Weights of a small transformer language model.
Size: vocabulary 1512, 11M parameters.
Architecture: no biases in attention or MLP, untied embeddings, normalized queries and keys, capped logits.
Training: a variant of Muon for these matrices, 277M tokens.
MLP neurons of a small language model. Each row is named by its layer, matrix (up: input weights) and neuron, and shows model dimensions 64-191. Each number is 50 + 15 x the weight over its row's rms, rounded and kept within 0 to 99.
After each neuron's rows, "fires in" lists the words (lower case) most often at its 100 highest values on Wikipedia text that the model never trained on; "fires after" lists the tokens most often just before its 100 highest values on Wikipedia text that the model never trained on.

L2.up846:71 39 63 22 46 28 43 38 62 10 50 48 45 50 56 36 35 35 57 43 65 66 43 48 41 57 50 38 66 31 77 60 43 50 59 47 35 73 20 52 28 48 61 75 72 49 59 41 63 40 76 53 33 68 56 56 48 87 31 63 54 63 49 30 47 56 45 71 39 37 45 44 47 74 53 49 47 82 44 72 68 82 74 00 43 28 54 43 38 74 50 82 62 29 59 21 44 30 38 64 59 47 58 34 46 60 45 44 40 49 57 53 58 26 47 54 64 41 44 62 55 69 50 51 62 60 44 37
fires in: "a", "an", "central", "center"
fires after: " is", " was", "C", " the", "),"

L4.up938:65 40 33 37 34 45 30 63 53 43 61 54 49 56 68 47 15 64 25 35 68 36 44 66 53 45 42 53 20 50 52 13 21 40 36 54 41 47 47 66 44 68 52 54 48 65 59 44 19 65 85 47 40 41 47 45 55 53 39 62 54 41 35 43 63 48 33 55 34 58 62 51 36 53 32 76 45 54 37 56 36 58 42 51 47 39 86 62 66 71 61 53 40 67 25 39 49 30 59 56 43 37 58 59 61 40 53 37 63 42 42 28 41 31 60 76 52 49 22 57 76 31 27 55 76 44 19 44
fires in: "1", "king", "1st", "prince"
fires after: " ", " Pr"

L5.up136:53 53 38 51 44 57 72 50 47 41 32 41 46 47 67 62 58 48 65 45 48 71 72 67 57 67 60 80 44 36 48 32 50 64 49 59 48 42 30 52 50 24 65 70 79 59 55 42 32 45 53 41 44 40 78 49 45 59 51 69 62 36 30 67 50 68 59 44 41 57 27 49 65 56 73 34 69 87 42 58 53 48 18 19 60 42 41 45 51 54 43 45 44 83 54 54 66 47 29 44 31 58 42 38 34 59 59 68 63 58 54 62 31 58 33 56 03 44 57 51 49 35 42 16 12 45 77 52
fires in: "body", "you", "they", "already"
fires after: "od", " Y", " y", "Y", " that"

L4.up866:25 68 55 55 55 49 61 60 42 61 38 66 63 77 54 60 43 56 66 50 44 45 23 30 26 63 50 62 60 45 39 54 60 55 32 66 52 51 37 49 46 48 72 50 67 35 67 36 38 73 66 60 41 42 39 21 51 40 36 63 45 33 65 51 64 47 54 53 57 39 29 65 60 61 72 22 57 53 41 48 35 85 79 68 52 44 57 70 72 51 40 36 65 60 66 55 63 36 47 48 32 51 52 58 57 69 70 43 40 49 21 53 57 42 53 54 49 28 44 43 52 13 71 37 46 38 29 59
fires in: "the"
fires after: " \"", "-", ".", " (", " |", ":"

L5.up431:50 51 51 39 60 61 65 26 48 50 81 33 66 60 69 42 52 57 43 37 60 68 23 42 31 57 57 58 28 70 53 13 45 50 51 62 63 42 71 63 42 34 74 30 83 41 82 48 52 61 26 32 60 54 46 36 43 41 38 25 46 36 11 66 69 54 67 34 75 54 37 48 65 66 62 69 75 18 42 63 66 67 57 65 61 39 60 43 59 28 44 20 55 40 83 43 38 30 57 44 67 41 72 61 47 36 38 59 44 69 55 29 41 45 67 58 47 42 44 46 29 35 47 51 53 66 32 51
fires in: "born", "continued", "for", "only", "started", "also"
fires after: " b", " contin", " start", " known", "ee", " mov"

L2.up94:23 63 52 56 49 70 44 73 33 55 38 54 56 61 34 72 28 82 64 57 66 55 53 53 39 39 41 69 69 54 41 36 41 55 62 85 62 51 20 65 62 53 89 75 38 42 71 44 54 46 59 25 73 53 23 54 55 55 50 45 37 27 15 20 54 60 44 47 46 60 52 62 54 47 28 43 53 62 55 55 45 53 67 81 47 48 34 54 36 54 49 46 47 13 43 74 73 62 28 53 32 71 55 70 74 58 68 38 60 64 40 44 65 41 57 69 48 46 39 33 43 14 29 47 40 62 40 10
fires in: "the", "these"
fires after: ",", " that", ".", ";"

L4.up452:51 61 66 67 56 63 67 62 50 84 66 40 40 63 48 36 29 58 63 60 17 48 55 42 45 35 75 56 21 62 68 24 42 58 68 30 39 46 39 43 53 69 68 47 35 70 38 29 53 67 50 36 42 45 29 47 51 73 16 37 60 46 46 61 16 58 39 65 43 44 60 64 40 54 28 46 56 64 64 62 50 70 27 50 67 57 30 27 70 72 53 74 47 77 42 42 39 36 47 55 42 39 34 51 53 37 38 55 61 40 69 43 60 74 43 57 49 22 60 42 68 30 61 57 66 31 80 58
fires in: "you", "route", "now", "northern", "young"
fires after: " Y", " y", " n", " R", " N"

L2.up154:47 64 41 11 45 25 37 75 61 21 72 35 62 56 36 58 60 66 41 07 45 38 69 63 42 55 42 57 43 78 28 47 63 40 60 63 51 66 30 44 57 28 78 43 60 49 86 46 69 77 27 55 40 48 41 31 39 54 52 49 36 75 31 48 51 55 42 34 19 67 39 51 76 31 23 45 52 53 57 53 45 49 74 79 75 79 50 70 36 48 53 38 32 47 47 78 33 30 33 42 63 27 48 49 46 49 53 43 54 47 64 30 55 64 50 51 51 39 71 36 44 33 47 69 34 39 41 72
fires in: "as", "like", "version", "palestine", "persons"
fires after: " such", " l", " v", " p", " d", "al"

L5.up51:42 15 25 54 58 59 73 64 48 69 60 21 37 50 59 52 76 44 57 75 56 47 55 36 53 34 70 60 56 39 33 36 63 27 32 46 53 40 43 39 69 57 34 27 89 27 58 40 65 30 52 62 66 49 40 96 52 63 38 48 54 29 72 69 50 34 48 56 57 31 51 50 56 45 37 43 70 85 39 73 59 78 58 52 56 18 65 66 62 54 58 54 38 70 41 30 52 49 72 29 63 56 67 51 50 42 28 46 54 48 41 56 35 63 57 35 45 33 41 35 47 74 00 62 69 52 63 54
fires in: "only", "what", "first", "that", "last", "larry"
fires after: " the", " l", " wh", " L", "l"

L4.up768:43 40 33 73 82 86 51 54 58 30 57 78 56 55 33 54 69 79 58 60 32 36 48 41 75 45 48 51 44 43 29 74 45 55 47 69 75 51 45 67 25 66 49 57 51 43 65 48 57 51 28 41 48 54 48 59 45 31 35 69 63 39 55 25 26 64 21 56 64 34 36 60 51 65 42 53 49 61 71 54 25 67 34 63 56 37 58 64 68 42 25 50 20 63 44 60 56 23 19 38 54 15 37 65 65 72 25 38 62 60 52 58 42 62 28 21 33 35 70 71 39 46 32 64 44 69 57 47
fires in: "these", "two", "following", "those", "thwaites"
fires after: " the", " The", " St", " th", " Th"

L7.up985:57 60 31 68 65 43 50 56 53 59 51 30 66 70 28 36 55 68 24 41 52 54 46 55 48 59 56 20 41 78 61 47 66 52 76 44 66 77 63 59 28 43 41 52 35 61 62 36 44 43 49 58 45 83 75 12 30 46 38 35 38 54 63 66 61 63 44 69 67 55 62 32 44 61 68 53 61 31 39 24 47 48 45 61 55 49 51 51 76 56 40 49 26 42 59 78 43 45 67 60 49 35 53 48 43 56 40 42 54 66 45 60 50 57 65 73 86 35 53 60 99 41 34 44 68 38 72 48
fires in: "s", "professional", "american", "missile", "digital"
fires after: "omen", "fess", "en", "iss", "ig"

L2.up781:40 67 48 40 56 72 44 58 30 46 44 82 54 56 57 61 39 38 63 33 44 32 65 26 45 48 42 41 42 68 62 57 39 46 99 58 33 29 56 42 59 46 65 57 36 44 49 41 52 35 37 52 53 62 64 51 53 35 55 52 30 59 56 30 53 71 69 59 77 58 48 81 59 71 13 50 26 63 52 39 40 46 51 72 57 36 49 25 57 40 31 79 43 50 46 41 49 39 47 52 54 39 73 63 54 72 78 64 22 44 38 46 59 43 60 76 35 41 65 52 44 24 55 39 43 67 51 26
fires in: "a", "the"
fires after: " is", " was"

L2.up507:52 40 43 52 35 53 52 81 50 26 42 30 31 54 39 47 46 79 39 37 53 11 30 72 64 50 56 47 52 55 47 35 38 34 39 60 49 60 17 56 33 69 54 58 36 74 62 57 49 57 57 65 38 84 46 60 80 62 63 76 95 28 35 49 56 29 52 73 27 35 68 67 55 49 36 59 60 44 46 63 38 52 21 36 63 87 47 61 47 46 72 72 55 64 37 56 60 48 64 65 40 58 79 35 48 22 27 69 44 45 78 37 33 47 26 53 68 56 35 64 54 56 34 52 72 47 43 45
fires in: "1", "species", "champions", "champion", "coordinates", "1st"
fires after: " ", " (", "ec", " Ch", "in", " spec"

L4.up161:90 54 48 46 21 52 50 39 77 58 56 48 40 36 79 52 36 58 50 54 77 51 65 33 69 67 63 59 46 43 69 11 70 29 41 33 49 31 39 51 63 36 76 50 35 52 62 45 42 50 37 36 28 40 59 63 52 50 37 61 26 63 53 57 69 41 43 43 49 11 47 49 51 66 70 51 66 53 53 36 17 56 46 51 70 48 37 31 76 45 57 40 50 30 47 62 36 56 38 34 18 70 62 32 14 65 28 46 77 48 44 66 40 43 64 67 25 60 51 54 36 62 71 45 22 41 48 59
fires in: "most", "each", "largest", "every", "highest", "least"
fires after: " e", " the", "arg", "he", " le", " d"

L2.up548:52 40 35 49 41 33 63 52 58 51 27 36 82 40 65 40 48 65 60 38 78 41 68 31 64 38 56 46 28 54 59 58 39 30 45 40 38 64 60 79 47 62 64 78 11 60 41 70 30 59 42 38 37 71 45 41 14 43 52 44 49 39 67 55 70 84 33 71 52 41 43 56 54 52 55 37 49 56 44 90 52 62 42 27 45 32 56 60 41 31 37 42 59 45 39 36 33 42 67 73 33 53 55 50 65 51 43 01 52 35 35 31 43 35 34 57 44 43 45 53 66 40 75 48 73 44 32 72
fires in: "the"
fires after: " of", " in", " during"

L4.up512:56 81 56 71 40 62 74 52 76 66 39 53 57 71 39 57 52 57 44 20 73 41 23 90 54 44 48 77 28 56 51 35 62 43 82 74 46 74 46 48 55 27 44 57 45 34 41 63 58 36 39 53 37 26 24 61 42 55 55 40 72 65 55 55 51 89 46 37 83 32 52 42 48 51 41 20 53 68 59 52 31 57 51 42 57 53 50 52 27 41 40 58 32 39 65 55 73 37 61 37 39 34 69 55 83 48 82 61 43 38 51 24 61 77 51 53 54 49 30 21 70 36 57 21 22 52 65 33
fires in: "they", "he", "to", "by"
fires after: " The", ",", " that", " where", "H", " on"

L2.up603:47 61 54 47 32 60 65 63 37 50 56 36 84 61 54 46 43 41 38 59 57 26 52 62 53 56 40 34 74 77 52 46 41 54 32 55 80 78 14 70 21 59 57 44 48 58 34 46 67 68 52 17 59 56 40 44 22 54 60 44 44 48 51 56 52 27 56 47 31 23 60 65 52 97 99 44 50 25 46 40 60 58 38 20 56 35 52 55 65 45 35 42 73 53 46 53 56 66 19 24 53 58 81 32 65 47 60 90 81 56 54 57 40 55 64 52 73 49 40 46 54 18 44 58 42 47 70 67
fires in: "s", "time", "successful", "missile", "million"
fires after: "omen", "cess", "en", "t", "iss"

L2.up85:77 61 49 32 51 64 44 63 46 45 57 36 28 63 60 43 42 40 69 65 56 57 40 54 21 50 53 14 59 85 41 45 46 42 50 52 75 79 22 52 70 52 37 47 48 24 39 72 61 73 49 66 33 34 20 27 35 52 36 61 50 40 62 43 58 38 32 66 52 57 50 80 77 55 38 45 70 06 77 43 30 44 49 66 60 55 48 47 56 46 59 39 37 45 26 43 46 30 34 74 67 60 39 45 39 40 44 56 43 46 71 30 48 53 49 64 54 62 80 37 31 58 44 56 90 50 60 46
fires in: "tournament", "appearances", "competition", "competed", "regiment", "event"
fires after: " comp", " app", "ourn", " T", " Reg", "pp"

L10.up752:51 52 51 65 57 59 27 45 58 21 31 42 53 29 69 56 41 54 25 62 77 22 53 54 55 70 50 29 67 53 62 68 40 50 39 66 42 47 31 33 73 47 37 64 34 61 19 72 56 59 36 42 48 36 41 38 44 48 44 49 60 27 67 51 52 47 67 66 17 39 41 32 62 63 57 59 82 37 55 38 51 60 94 33 43 58 68 30 40 51 40 04 63 57 37 47 47 47 24 59 75 12 50 57 47 45 48 67 46 36 64 53 33 73 65 43 31 53 51 34 56 48 48 56 58 21 50 50
fires in: "born", "california", "buried", "was", "confined"
fires after: " was", " Cal", ",", " g", " to"

L9.up983:49 25 30 58 41 40 76 58 34 61 68 70 71 51 38 17 58 57 52 43 71 62 16 49 68 52 37 43 70 51 36 49 50 48 61 70 31 61 31 40 65 48 41 44 40 40 36 59 28 69 44 47 64 30 52 48 57 67 58 24 23 61 35 57 51 47 52 17 45 51 48 62 53 40 65 26 47 51 43 52 40 71 51 60 40 14 46 29 48 63 39 23 73 52 45 65 52 73 52 55 53 76 45 71 43 55 90 48 46 90 78 36 59 36 33 52 39 24 64 49 40 63 39 45 65 70 52 44
fires in: "in", "to", "of", "for"
fires after: "ed", "ember", " played", "end", "ing", "ved"

L2.up577:54 58 45 56 56 51 52 43 32 52 44 71 61 45 36 44 66 36 36 41 32 63 30 56 58 72 67 47 55 36 59 56 52 63 28 61 66 54 53 57 45 62 48 78 41 61 56 44 36 48 50 79 29 33 33 26 37 44 76 61 62 61 30 67 49 41 48 59 39 64 52 44 75 53 52 43 85 48 37 52 47 59 16 41 73 71 26 53 45 44 58 32 56 26 26 65 73 66 38 60 40 64 75 51 53 56 78 56 31 58 23 36 28 32 58 24 51 28 41 47 34 64 10 65 70 20 47 65
fires in: "research", "episodes", "french", "yes", "results"
fires after: " F", " Res", "od", " res", " Y"

L2.up819:30 68 61 60 61 49 56 56 52 69 23 40 56 55 49 61 42 29 56 38 71 65 62 45 52 40 89 40 20 39 40 40 78 66 79 62 45 44 36 24 50 44 55 39 59 60 26 51 51 57 80 37 67 60 58 56 46 36 31 44 59 37 27 40 52 75 50 43 53 33 55 87 38 61 67 41 66 52 66 68 33 46 34 45 63 52 56 57 44 49 34 51 36 52 36 24 35 60 42 25 43 40 77 30 47 13 77 29 54 40 43 61 56 67 73 77 70 64 45 54 52 43 33 59 71 31 60 33
fires in: "1", "0", "4", "3", "2", "01"
fires after: "–", "-", ".", "/"

L9.up487:50 77 39 39 62 60 59 64 52 46 53 32 26 39 65 44 47 29 29 53 52 48 42 35 41 41 54 26 34 41 66 28 75 37 51 73 37 55 30 61 71 47 49 48 68 92 85 49 52 58 29 60 68 51 28 64 39 23 60 52 29 34 39 57 70 55 51 51 54 74 29 39 55 44 42 67 61 52 17 41 38 60 73 59 46 45 32 75 16 61 76 46 39 71 59 45 58 36 40 64 70 47 51 38 48 47 74 60 55 46 38 44 26 45 63 52 42 71 42 22 40 31 71 34 57 38 28 88
fires in: "began", "for", "continued", "due", "started"
fires after: " be", " contin", " d", " start", " known", "ang"

L4.up909:44 45 33 38 49 49 66 65 63 56 66 44 60 14 47 39 56 60 43 36 55 54 41 39 52 42 37 63 53 63 63 63 35 64 50 49 21 58 34 36 20 53 44 78 16 43 61 57 74 36 49 74 61 65 49 67 58 57 57 30 54 16 53 27 66 59 65 40 43 62 57 68 15 69 60 49 30 63 49 69 31 56 22 57 52 55 39 95 54 54 80 48 30 39 30 23 36 42 45 47 37 36 69 57 48 47 61 61 72 42 71 49 73 73 64 32 37 47 44 50 60 66 40 51 34 69 58 23
fires in: "type", "multiple", "philip", "philippines", "families", "philippine"
fires after: "y", " Ph", " m", "am", " F"

L4.up449:47 62 31 82 41 40 72 50 65 46 56 44 27 58 36 39 56 71 77 66 62 34 37 67 48 54 56 56 68 50 66 76 34 29 34 81 66 67 56 50 53 69 50 46 60 50 60 62 64 41 55 63 49 57 36 39 48 59 45 25 38 55 64 62 60 69 49 49 42 21 63 72 75 40 74 38 47 26 41 47 28 43 37 64 56 28 43 72 47 46 44 34 44 15 43 51 59 29 45 56 75 71 49 42 59 49 55 38 52 67 37 39 54 27 53 59 47 53 57 49 55 48 43 35 60 71 56 31
fires in: "title", "war", "uttarakhand", "qualification", "bronze", "weather"
fires after: " t", " w", "t", "ific", " T", "ron"

L7.up286:30 48 32 42 34 58 49 61 24 43 76 54 61 43 48 61 56 87 52 50 76 61 87 51 43 50 52 48 49 56 29 58 33 57 53 46 42 45 42 39 63 16 36 34 43 44 37 66 44 57 22 47 52 70 47 54 40 48 52 51 47 65 43 36 49 56 48 69 58 49 71 59 49 55 45 52 59 51 53 41 30 70 04 43 44 48 54 33 19 83 42 29 46 65 58 56 59 67 52 34 37 49 39 47 56 12 62 43 43 68 65 31 26 65 28 39 37 43 56 37 28 59 83 30 40 65 26 58
fires in: "to", "was", "as", "of", "remained"
fires after: "ed", "e", "ember", " He", "ing", "st"

L2.up163:41 53 46 62 59 58 42 52 46 53 41 66 76 47 46 73 48 44 46 17 76 41 58 58 64 40 53 42 40 43 70 51 22 52 63 61 61 67 52 52 41 46 59 51 15 47 54 47 55 66 57 69 73 63 64 37 48 11 51 50 27 47 43 66 24 45 63 71 39 60 66 35 53 56 34 76 22 76 61 29 62 38 39 49 55 31 35 56 63 40 36 19 62 88 56 60 60 54 43 36 36 62 55 82 50 49 29 53 39 60 62 66 38 38 30 57 44 32 63 47 58 32 98 70 60 52 46 40
fires in: "the"
fires after: " in", " for", " to", " F", " l", "oll"

L4.up915:58 38 42 31 40 65 54 66 64 60 31 53 40 51 58 40 53 49 62 56 52 60 40 55 57 80 36 58 35 68 70 54 65 44 54 19 64 45 43 23 36 76 64 40 56 62 49 54 58 63 28 58 57 48 35 45 28 71 49 50 36 62 57 42 48 58 34 58 33 09 45 40 45 51 71 62 60 52 59 65 35 69 32 55 68 37 60 28 57 49 30 44 46 60 44 61 60 87 61 52 49 37 70 45 15 59 33 43 60 30 23 52 57 61 35 55 56 57 51 47 61 51 21 42 59 60 45 41
fires in: "first", "most", "largest", "last", "texas", "synonyms"
fires after: " the", "m", "arg", " l", "ex", "he"

L5.up928:67 39 33 49 84 47 53 32 49 61 43 69 66 46 55 40 69 34 47 70 68 83 60 52 56 35 46 47 81 82 53 59 35 63 38 58 41 34 52 23 72 85 51 53 48 29 36 40 65 39 62 30 43 29 39 59 42 32 65 49 41 40 38 47 65 59 38 25 63 23 60 35 49 75 50 40 60 53 30 50 64 52 33 55 74 47 40 32 62 60 46 41 25 48 43 49 67 41 19 70 78 80 75 62 54 57 47 84 63 50 66 53 63 59 40 68 45 51 40 46 53 48 46 53 42 47 61 42
fires in: "with", "without", "within"
fires after: ",", "W", "w", " W"

L2.up631:46 51 42 60 49 58 73 76 66 34 43 40 69 66 38 43 57 52 63 56 66 60 10 59 35 60 50 70 58 70 34 69 66 63 47 46 68 58 48 94 48 23 79 87 57 21 44 65 67 51 48 49 48 38 73 76 37 26 55 68 43 21 52 33 66 55 29 53 66 33 55 54 28 43 26 70 49 57 77 23 69 58 61 82 55 47 32 55 53 41 48 56 58 68 45 43 78 30 56 63 57 37 27 28 91 70 54 49 38 66 46 57 72 38 68 29 50 31 58 41 46 32 32 39 26 45 49 43
fires in: "they", "these", "two", "which", "their"
fires after: " The", " the", ",", " that", " where", " when"

L4.up911:53 58 41 62 48 50 60 39 41 35 37 44 51 76 35 46 40 64 53 44 40 62 75 28 71 30 43 68 47 27 25 33 58 33 41 66 39 35 48 48 37 39 74 54 30 43 58 49 42 40 26 62 44 30 34 38 37 35 11 54 46 70 70 85 50 56 49 30 41 44 36 46 64 58 56 34 53 31 44 68 46 80 30 59 53 49 42 71 42 59 38 29 57 40 38 54 35 38 43 47 59 31 42 48 76 61 40 60 47 45 44 35 39 26 45 18 46 50 52 57 31 47 55 48 40 61 67 27
fires in: "south", "north", "east", "eastern", "west", "northwest"
fires after: " n", " s", " e", " w", ",", " the"

L10.up789:45 41 54 45 73 37 65 45 47 36 54 68 37 47 38 59 52 44 59 37 56 40 21 55 79 43 56 27 67 46 20 19 61 34 57 62 67 45 44 43 59 37 74 49 36 32 32 49 73 55 58 36 52 69 46 73 54 52 62 50 60 34 57 60 52 21 81 46 36 35 40 55 57 50 53 54 63 61 56 37 39 41 70 23 53 55 31 40 32 74 33 33 59 36 68 52 68 75 52 74 39 77 59 44 43 39 67 45 44 65 61 39 75 53 64 52 56 52 80 55 37 85 35 79 65 41 67 43
fires in: "and", "but", "although", "appointed"
fires after: ",", " Al", " was"

L5.up181:34 55 24 43 46 40 81 58 42 38 42 53 56 55 58 39 59 50 31 62 80 36 35 60 70 45 29 47 55 69 47 56 62 61 34 38 43 51 35 54 47 50 54 53 63 51 76 71 52 47 37 44 36 91 48 38 65 44 37 73 59 61 20 35 17 39 25 57 84 45 20 58 67 23 30 62 58 06 33 41 59 48 37 78 56 56 59 64 39 48 53 71 55 70 69 46 45 38 64 49 42 72 40 69 43 47 62 40 40 57 55 73 48 44 42 49 72 42 18 48 55 54 44 11 67 31 60 36
fires in: "york", "tour", "lincoln", "class", "clay"
fires after: " New", " Cl", "ol", " T", " t", " H"

L7.up359:35 53 51 85 40 54 54 49 91 53 60 40 45 53 61 30 55 54 34 49 67 36 43 02 63 64 54 50 52 37 22 86 47 61 52 54 59 47 57 39 64 85 50 32 59 25 40 56 46 22 59 50 37 42 48 47 48 43 48 30 57 60 60 47 28 32 48 54 53 38 47 39 73 41 27 43 41 25 46 51 34 57 38 52 62 18 45 50 72 69 70 43 34 67 37 55 46 35 48 28 58 53 73 59 34 39 48 41 47 45 43 95 46 72 69 49 79 68 54 70 63 47 12 48 30 19 79 26
fires in: "a", "an", "first", "least", "third", "final"
fires after: " the", " at", " with", " to", " is"

L7.up411:44 53 59 49 32 33 49 70 47 41 17 53 58 60 35 46 64 60 63 27 77 32 27 73 75 51 28 44 76 27 40 69 48 68 30 64 36 73 43 65 38 54 72 68 60 58 22 39 23 84 47 56 55 45 75 35 45 56 52 57 64 71 59 41 57 36 59 52 45 55 61 69 57 70 67 42 60 66 61 55 26 57 39 51 60 44 44 58 37 58 27 58 40 56 74 45 53 43 55 21 49 29 82 39 23 21 67 64 69 36 66 59 52 42 74 58 36 44 43 60 63 89 16 36 72 44 55 52
fires in: "they", "as", "you", "younger", "young", "we"
fires after: ",", " y", " The", " Y", "Y"

L2.up971:35 37 52 58 33 49 69 57 35 36 72 21 51 24 35 55 51 25 45 75 37 54 35 71 75 37 06 68 47 50 39 51 74 40 46 34 43 33 66 49 56 25 51 32 32 65 74 48 63 43 18 36 32 43 42 41 57 67 30 26 28 50 30 35 52 59 54 11 57 44 48 46 81 48 85 49 55 53 34 50 59 30 42 46 71 40 67 56 45 54 45 41 32 48 38 45 52 27 39 49 40 47 66 23 53 30 75 35 60 42 40 46 27 26 41 43 68 63 51 33 49 51 50 15 67 52 58 55
fires in: "station", "tv", "member", "opening", "version", "mvp"
fires after: " st", " T", " M", " L", "ers"

L4.up21:44 42 44 45 76 41 56 63 60 55 54 49 92 20 66 38 45 45 63 61 29 10 33 61 14 48 49 57 50 33 59 56 60 62 73 52 38 53 37 50 68 35 21 40 31 36 58 36 38 73 37 65 42 66 47 62 53 42 44 47 53 63 40 33 47 48 69 68 56 46 86 56 27 65 59 39 45 72 55 25 37 27 25 55 69 63 62 55 70 63 52 53 45 63 40 33 24 51 55 69 25 51 75 57 57 43 44 30 40 37 72 73 42 71 57 45 35 65 49 27 47 70 46 35 43 54 62 50
fires in: "daughter", "silver", "squadron", "philip", "philippines", "philippine"
fires after: " Ph", "au", "il", " S", "ron"

L2.up277:50 53 41 60 33 45 61 55 37 53 54 78 56 49 35 59 55 78 44 41 37 56 54 24 69 27 40 73 51 27 53 39 78 62 16 69 42 31 55 56 78 46 57 49 28 71 49 54 32 48 60 39 49 27 52 58 38 35 47 37 76 31 57 62 47 28 53 58 31 60 30 46 41 72 53 39 36 24 42 51 35 68 35 82 43 24 84 74 41 80 66 51 46 20 57 31 44 37 67 72 55 30 30 39 61 35 35 64 56 41 51 45 47 44 56 77 28 79 59 42 40 78 53 97 54 43 38 28
fires in: "south", "new", "north", "east", "west", "eastern"
fires after: ",", " the", " of", " and", ":", " |"

L7.up285:40 35 47 58 26 63 58 32 74 70 53 46 57 60 48 69 56 67 54 60 64 30 46 20 52 57 80 34 51 36 23 54 71 51 49 59 40 49 45 37 66 38 34 52 53 29 66 57 45 26 37 73 36 66 42 55 51 62 19 39 67 48 42 46 64 35 64 40 81 56 53 46 41 53 39 43 37 17 65 63 45 55 34 48 47 55 23 42 31 91 59 32 61 49 40 48 47 41 39 60 39 47 52 62 64 33 41 41 66 54 61 70 46 67 46 21 34 61 50 51 61 58 47 69 64 32 56 57
fires in: "a", "two", "four"
fires after: " with", " has", " had", "ed", " to", " have"

L2.up879:50 50 43 55 68 60 54 55 63 28 45 38 41 49 34 57 27 37 64 43 72 31 12 68 69 52 35 47 85 54 57 56 62 36 53 57 70 47 48 46 13 48 57 52 57 60 59 74 54 38 45 44 38 34 42 43 54 33 50 49 64 92 29 50 64 61 35 70 67 68 13 37 58 37 29 55 74 52 45 73 44 39 39 46 45 74 51 89 35 45 68 48 37 40 32 49 59 26 24 45 44 43 58 68 32 44 50 65 59 47 42 27 34 32 30 51 44 15 40 80 53 60 53 71 64 53 20 35
fires in: "0"
fires after: " "

L4.up607:12 48 37 74 53 48 24 65 61 63 43 44 67 28 61 42 48 63 24 28 31 24 40 64 65 59 58 80 62 56 60 41 52 36 40 55 52 34 42 24 66 68 51 28 34 36 41 67 33 32 16 50 14 54 56 70 27 76 36 57 70 54 38 60 37 52 53 60 23 49 43 34 58 55 63 37 35 59 39 58 89 49 38 60 65 45 27 43 62 66 32 42 37 40 87 41 59 64 60 45 43 56 52 42 27 46 58 31 39 17 42 50 57 68 69 56 60 54 66 57 51 65 20 35 65 82 57 32
fires in: "this", "same", "first", "long", "good", "that"
fires after: ".", " the", " L", " Th", " F", " g"